Weights of a small transformer language model: width 384.
MLP neurons of a small language model. Each row is named by its layer, matrix (up: input weights) and neuron, and shows model dimensions 144-239. Each number is 500 + 40 x the weight over its row's rms, rounded and kept within 0 to 999. Numbers have three digits each.
After each neuron's rows, "fires on" lists the tokens most often at its 100 highest values on Wikipedia text that the model never trained on. A number after a token or word is its count.

L4.up564:598494592453499601587419504413445472506522529502448556518491495458493455570488554494555557618445475467553443450518524539505499478513545477517428546523492516545519537412479512511522547483497457496459447578445445491473511511510455462498441475512539492543445495514542534506517533482463482420
fires on: "ed" 16, "le" 11, "ro" 11, "s" 10, "e" 8, "m" 6

L6.up1095:486469510471547484478531549452504507500529454513473516529502472511472552555449525504446540520504530513480485486481551587547521498498565522560473483569504545540536503559498459548564542443491454484450477557495508505572478505446452519584487445493430448475422482462471446512507537423518556490
fires on: " F" 32, " f" 11, "\n " 7, "f" 6, " com" 6, "-" 5

L4.up1415:486483515464423462610477437453474440521525446548485540512501422483527469512514542528515471505519561474509476494502481576507527516508530500561498575500533504497524465418471482523481502413537505506531442570487534524540429520438461510546440512540473480494478528514476538481548458387531482525
fires on: "is" 22, "s" 18, "ic" 18, "ks" 7, "st" 7, "a" 6

L7.up1091:546519479468550453532503552503508458548504480489511522542499558473513521477561517502449533499537537427575492509441521517501508479482523489496467454551510507521495468556550501523452463542386488443495515538491503495554479493502464527569492499547437503508408441456417516517571523487551478459
fires on: "al" 15, "g" 13, "m" 9, "s" 7, "H" 7, "h" 6

L6.up555:544387521488503475514447525514469467517496479473471517536539511447518516451471540426471427482521564493585514453590493501513503523511515508518463466550558526540539493521542528523436460521460482535475440544511460483477522504488498484478413505559522489426432541580463530513494567480519493505
fires on: "," 14, "ing" 12, "s," 9, " and" 9, " a" 7, "'s" 5

L6.up1273:479504520565468483527485512484457493542480481476412519528513493433505554470582464489551481493509496557468491458525546465508591431507425403512468487506519568460577525496558511531523515490542480521497476487478471516532577469462516529503524482491511555490448491497456563495499518489546518513
fires on: " at" 73, ":" 7, " to" 5, " of" 4

L4.up640:494453535539409476539514485445484477575534528435438498565473510556544463515519515434456521468475581508523480476478470484493470545525473516499455535440441487472518428516503484562444521472492450502448503569470425415474429493451499479539435458528525563482400515473502472505524559488435492510
fires on: "s" 14, "s==" 11, "==" 9, "er" 7, " ==" 5, "ography" 4

L4.up1284:531543533468505439514476423491496500442512524478498497518463424497482532528505531466500492547468472449509550519517505504524505506511537419582514438458544526498553486490504495520547432487459542516558497407510487592564469447452536508536415503507487544432487510530536468452533538495393498503
fires on: "a" 19, "\"" 14, "===" 14, "o" 7, " m)" 6

L6.up1529:546536525512516487524501505486534454490505499514413553537477466546503491508499462525515474489583526490471473556581460555563486488458591455543470443600436501472510526470486576523418416497496486532539487562522468454526444543527505512529526534552482471491522493544464525495428559430542472470
fires on: " car" 12, "ar" 11, " am" 11, " Car" 9, "est" 6, "ax" 4

L6.up33:547514544591500546563507525464518471511454467501466503526484517458459455494437536457454564556464487574537459504542464502555524500498589468547453515508488589522596526553534574528431486438436530469451491424497503507492454414543505548514511500523522460533573462475494446453514525473453487495
fires on: "\n" 17, " 1" 15, "e" 8, ")" 6, " 2" 6

L7.up1194:469517469494466488511497533490465511558509509504517473472529519452490552472491448503515473588484553530558519460520488526501526460542503473494488497513530530536569521505576509456483532515598491517517497447499486491477463453435545500500525514553494517457430482508466522536538466512457446560
fires on: " by" 40, " to" 16, " of" 8, " from" 5

L6.up1258:475490625538455509542466527455458557541483466488490463545584524535495487489491480462598479524488523508510528468552519482547461524573526524598470551526501493441484425453476484533431554501461474542422497539514472480478514527416480533499447436480475569507532565515510508550528546502552455508
fires on: " was" 14, "ed" 14, "s" 10, " were" 8, "ing" 4

L7.up916:517455491469488547499478429514477414472478505468528514461500558477482498437505475481471517548438548477533458544514437532507569491472546466450496563482479563467470509472522566566487486477549414552511463516524452536438521486462453532590448509536533519566459582539487500414550502473522515523
fires on: "-" 42, "ist" 9, "|" 8, " dist" 7, " manag" 5

L6.up1492:467474497552423498498454477486485462471483577506473581487499481550546509532451489496494474512473521484473527491460451475485504457579519516471495501465547511439439383492484500493482546478473529468517508527528501466549513550459469415616517477517539536485505501504490519450495487520437441530
fires on: " s" 26, " l" 18, "ical" 11

L7.up850:573443477573505498576516477500464483453449500517452525467525448540529577463430510516484516557500545455472456472521522471516461475510498527475517515496547503507490466431510535489436566497466496482492549476458470469530436478478426542596519518479498443560504456556536520490506490511467534471
fires on: " was" 25, " were" 12, " been" 11, " be" 10, "ot" 8

L4.up291:560496498545487535519484510381560511498487463433470471468519507474504481486549448505474504527596459512498496577505476487529471451582459496549506534505431489520524521581498527508469440448519469555443511520487473524495551492478430454540473494486525442548500520535513538573460510497508487569
fires on: " |" 25, "7" 7, "1" 6, "0" 5, "4" 5, "6" 5

L6.up1428:545511484547459521480473489469432485485551559477454482476573490484422540477476454439488498478530524516502499485555562510525550410518494478498465488481476474495569474553523592525453473561508502566514451563489531588512488484564460503476434474510520497540484483518461443487551526533478506580
fires on: " Al" 25, "l" 10, " New" 7, "enn" 5, " C" 4

L7.up1479:518459550512523460486466515458490471478541536463457538487480551516618407534513497448555462558425553528517513517494521467509529514528597523530482544518539523547521504497507434499539551538451472482450472510519427440477515536521501448483419468535440483540524518468506534496478536413501535509
fires on: "s" 17, " and" 15, " R" 8, "L" 7, "R" 5, "e" 4

L6.up1075:565494533594447566497530423491471481509515446529455540488548530466549501443515476471526457549469560506462509513421502460532493496542540450601461491555460552426557483511482509528407574460528454510456485464575518468455551481394461502545526462468461530494530531594514521471534525489473491482
fires on: " to" 10, "ed" 9, "st" 9, "s" 8, " of" 7, "ly" 7

L4.up1327:537484558503432458536558422473448558559563477514503557559486495550465515519426563472465493486486490455417482501466490520512525534542579513554473544478537546480482460520479521587418485549406496435546493509530468512510443518484464548543460486540491539527449477482508544444534522497478503489
fires on: " and" 15, " in" 14, "c" 12, "t" 7, "b" 7, "ul" 6

L4.up701:572495484457546502494453513411537480554572449526525510459425494536519509538530438461512553480509484451467549533536484500466507544527518521555476454523557436469551561481540516473508460495502545447534500467559560535485422510469458535510510445556566517515535471435433515557556515539470490500
fires on: "\n" 50, "i" 10, "g" 9, "o" 8, " and" 8

L6.up417:480498496491409441508464536517497457476429510576514474496509466475532497479437464488505475479472480532525494520477462522489517453565467496527493589463540476504498499512485507534551529499479462516516460525494469529549451551481519433459481489479545511482470533499514455469547487479477467468
fires on: "\n" 32, "J" 10, " j" 7, " s" 5, "ried" 4

L7.up1093:474422543559562444527481476479554521430497493545516497440483520490504512487474475493487466525490477470496471509518444456529490446465496443546541493498480553436483523473532409506470513541554468458479477463495488450485455485541535479542455568511475468507483463528507500522600456457452536427
fires on: "S" 21, " in" 13, "ed" 4, " than" 4, "ic" 4, "m" 4

L4.up732:507584478441514500538548481488469449555492428491484548507521475544568478474514433548516475572489525491525498495454420542534471566547531497532483506511470505529537529470540451456535572471575550484546543545517555471506510494523462550514446517487507475423470541470506504487530508474487492535
fires on: "and" 24, "is" 8, "ine" 6, "ita" 4, "a" 4, "==" 4

L7.up35:475471480440389533517449498486469508503485511472537540474540472487562446478549506475492457509433461569493572543453454527527540501487555497533489494526519507408521514479510501584472521470563441487484506522549504441521545469407463439528489492467484461540487550459511549442453503544505537461
fires on: " dis" 25, " ab" 12, " dist" 11, " Mc" 9, "ist" 4

L4.up1409:524534507447533548502481471508511547531536423452410484475490483511535505468445498505430480518600481538589408485507493462492544507460534455470544530445495492475506458481593573480539471508500517540498467545530506507532545510520439485504510511464500528531492522537586534476458549531557528470
fires on: " |" 51, " 0" 6, ";" 5, " 2023" 4, " 2019" 4

L7.up580:514480544543499498503455503443467525492442429406497575486496498542497459504484507513579455544477529432521510488542522568494462462527550502508494541546479467553516518501555491496476535474553471562456455541501493524492517479411473442498531445471493547483509542505473552480480525486512518562
fires on: "ing" 18, "ed" 11, "ical" 9, "cent" 6, "t" 6

L6.up108:479538483466518460434520569497523476526465474469402532499543506493451450485448455437511484512389490458406498455455557523525433556574506534560486400548530524523554490492498463490478579567509480519489477520517445502548467471517540508551535442475534473464435512483462549474479497485483509474
fires on: " C" 17, " A" 16, "or" 10, " T" 8, "c" 7, " |" 7

L7.up838:552503461510520515503494445461438487565515487419489531558478470469503446469602479513469488531509533555481499490470459479532514513504526424471441497580458628482450480561525542510535498593451393455457438492516478582557480493474429494509517529472519531552460507489478546457473478527550489471
fires on: " ext" 18, " ind" 8, "==D" 7, " Ind" 7, " during" 6, " died" 6

L4.up1436:491486559549406519538481504492519436505460482487518554482498519551479532441544439367436489512522455528527505493541429482522622450543534423529480453472471533591501499493530509489525505531517489462471405464529485523523501377490479501528465449553437513546500453511487486505530476548432496499
fires on: "\n" 52, " ===" 9, " =" 9, " (born" 5, ")" 4

L7.up134:540504540593473461481451504473543456533523455497491498546453555513542454453434594439482488517474572491463465525502472486558519565544529484501525552489498593491451513484533525546506498527574467434457456524471477479565398521500463435560480476527466479535496547514503486482487468531483532554
fires on: "==" 24, " ==" 11, "===" 9, " began" 6, "r" 4, "==History==" 4

L6.up756:514426581537494561587552572484455466517534535526445511479478472528502494397479463452470483591474437493462556488551442477502532449478497461527488614522501530561475512486520475460552508563455430531488540545490527541507585457490528506621457491488513527511521487498524494529485558518501480508
fires on: "it" 14, " R" 10, "R" 10, "ot" 9, "t" 7, " P" 5

L4.up1312:492600521545525527467530520495455457443498458572455542484452472452436547510485533516502417464547509542454547529538600524517522566434483550491517510514521524549575513498511489570481483492493482547516461476486538559505542527491463477465503512528468455566553498506460523539543496363513495477
fires on: " the" 38, "m" 5, " so" 4, " type" 4

L4.up925:491514490462440492511509543529481532494475502539457500533476566481493492510445534564513477494533463547569445502527467453486518569515550440482521594468517489506481504495524512519459536551492447546611422587556487437431471475540446530453489437519480527455432525443594570506541547496497448458
fires on: " |" 38, " points" 10, " 0" 8, " 2" 6, " 6" 4

L6.up326:474553525480514470502513490432509504555507493441472536461444412451535554474441496468531449425505466538455521503535540545535520481532468538484535469502522510529519513486517505518445522556481422543454446489542491526568499530500542520473532513539425499452498438531490559527519536509439505519
fires on: " the" 23, "m" 17, " a" 12, " described" 5

L4.up1443:531494532489465497537544504455566557532485513475492516509473516485562404497545401482466488492490523483516403504428469569540530503535481366589466464440479539472551464584499558520480459454580454552455457528469469494487542481463521582490526453466425487553434463492426492567559499528509494552
fires on: "s" 17, " of" 16, " the" 16, "t" 6, "a" 5, "om" 4

L4.up1210:501434552526492549524438471451478451524508567532458523493497501455509479455476458501525487565478529474527549463658551481509553533521536495528462463555541521448539512474458476449513598510526474476475477503480574506537479561487522472505452533531523492490518508509523469528539555513529527485
fires on: "ro" 35, "e" 15, "ra" 7, "act" 5, " new" 5, "ent" 4

L4.up255:531545560444454556522489426480514537508492424500494523510502570441599431497482526511524517501578451541518446497540525423512520480491471496501460493527520489572460587515481465431513534523501496506496508509519433481544477490478457497478516461504498478453463482472491551443506569511545517499
fires on: " 0" 63, " |" 14

L6.up1290:512507549491387449505448448500495484508502468485435549552522545528504511434462558433534458580526506476529548540515503490535563453477555469555523494457511539463594449488517503571467516526443455549490462526584424529493424505482550546497459464524519552498520521564439481520493508475471483525
fires on: " on" 31, " and" 14, "s," 9, " in" 4

L4.up1325:548432459567460521566493424476428483522442584559423525539495416484548522433518467529516500456606504488551482488475494430529487483493550466480490526524501506467449500480541546466508478500484539597573433487585472553503508532456460547527494507461511565611563546556612518515529474507431523516
fires on: " be" 20, " was" 17, " /" 11, "az" 7, " Z" 6, " is" 5

L6.up686:579480486515550481481504556477447362427440469525522500512541444457494499481512367484557477507440520466516479506530540565553559456492573457517529506523469550573523459512462527399421549531527424527491477543438454436501540470483472504505465471483558441457432511518542551532566452472500504524
fires on: " such" 25, " known" 12, "ing" 7, " just" 5, "ly" 5, "ically" 4

L6.up849:481489498482555527540509501488488443512507479541560502523589538490532512478502464459527488492530557525534491481466501558517531556508492450549434560488491520474525488496530415443513536534577491476478500586507467499536531528499481536558494484441533486490509454449541642494578471443511543543
fires on: " such" 24, " well" 23, "ing" 6, "uk" 5

L4.up1379:565427525477403438538428439512515500526510519485434454470474466530519556547543441441526511506491483453495508511423500530518505509504537487548524426533544506524548536498533500492412446536539506493435499527551414493506459531423539500533524462535455543530487442445498538491508478420479452495
fires on: "o" 60, "i" 12, "ion" 4, "ma" 4, "s" 4

L4.up829:470515492537443519540538527443512462536446510538501507525530495494496623408469460495549441452547502454418504514573519474524432462551430466555444526444511493537483492520510465446501516486490452456484537449454468505588484506544498520448494472498448480481462534593470469519479501496454468499
fires on: "ut" 20, "op" 9, "n" 6, " sec" 6, " en" 6, "r" 6

L7.up458:512529457513445476506460524464480490486546525448501504493532495461534509554468480481452504424507546500463464513537468530498544422569550530466514497556526524500465469497480551567530523492470512507481526544535503469562492479515496565568457466497541482540523492470519433441491516566433410485
fires on: "\n" 26, " l" 13, "ol" 8, " inter" 7, " al" 7, " cal" 6

L4.up1385:550502554493497498488424483461497487497545491515495542465517537443499432489509516448550511511417464458522421521537485514524516513492554451583431509515546515517497494511502487467506491462524413539409456525519505485520505501507444463493500487545480472547522556424571477550530519492486421474
fires on: "s" 20, " of" 19, "e" 11, "is" 10, "est" 9, "ent" 6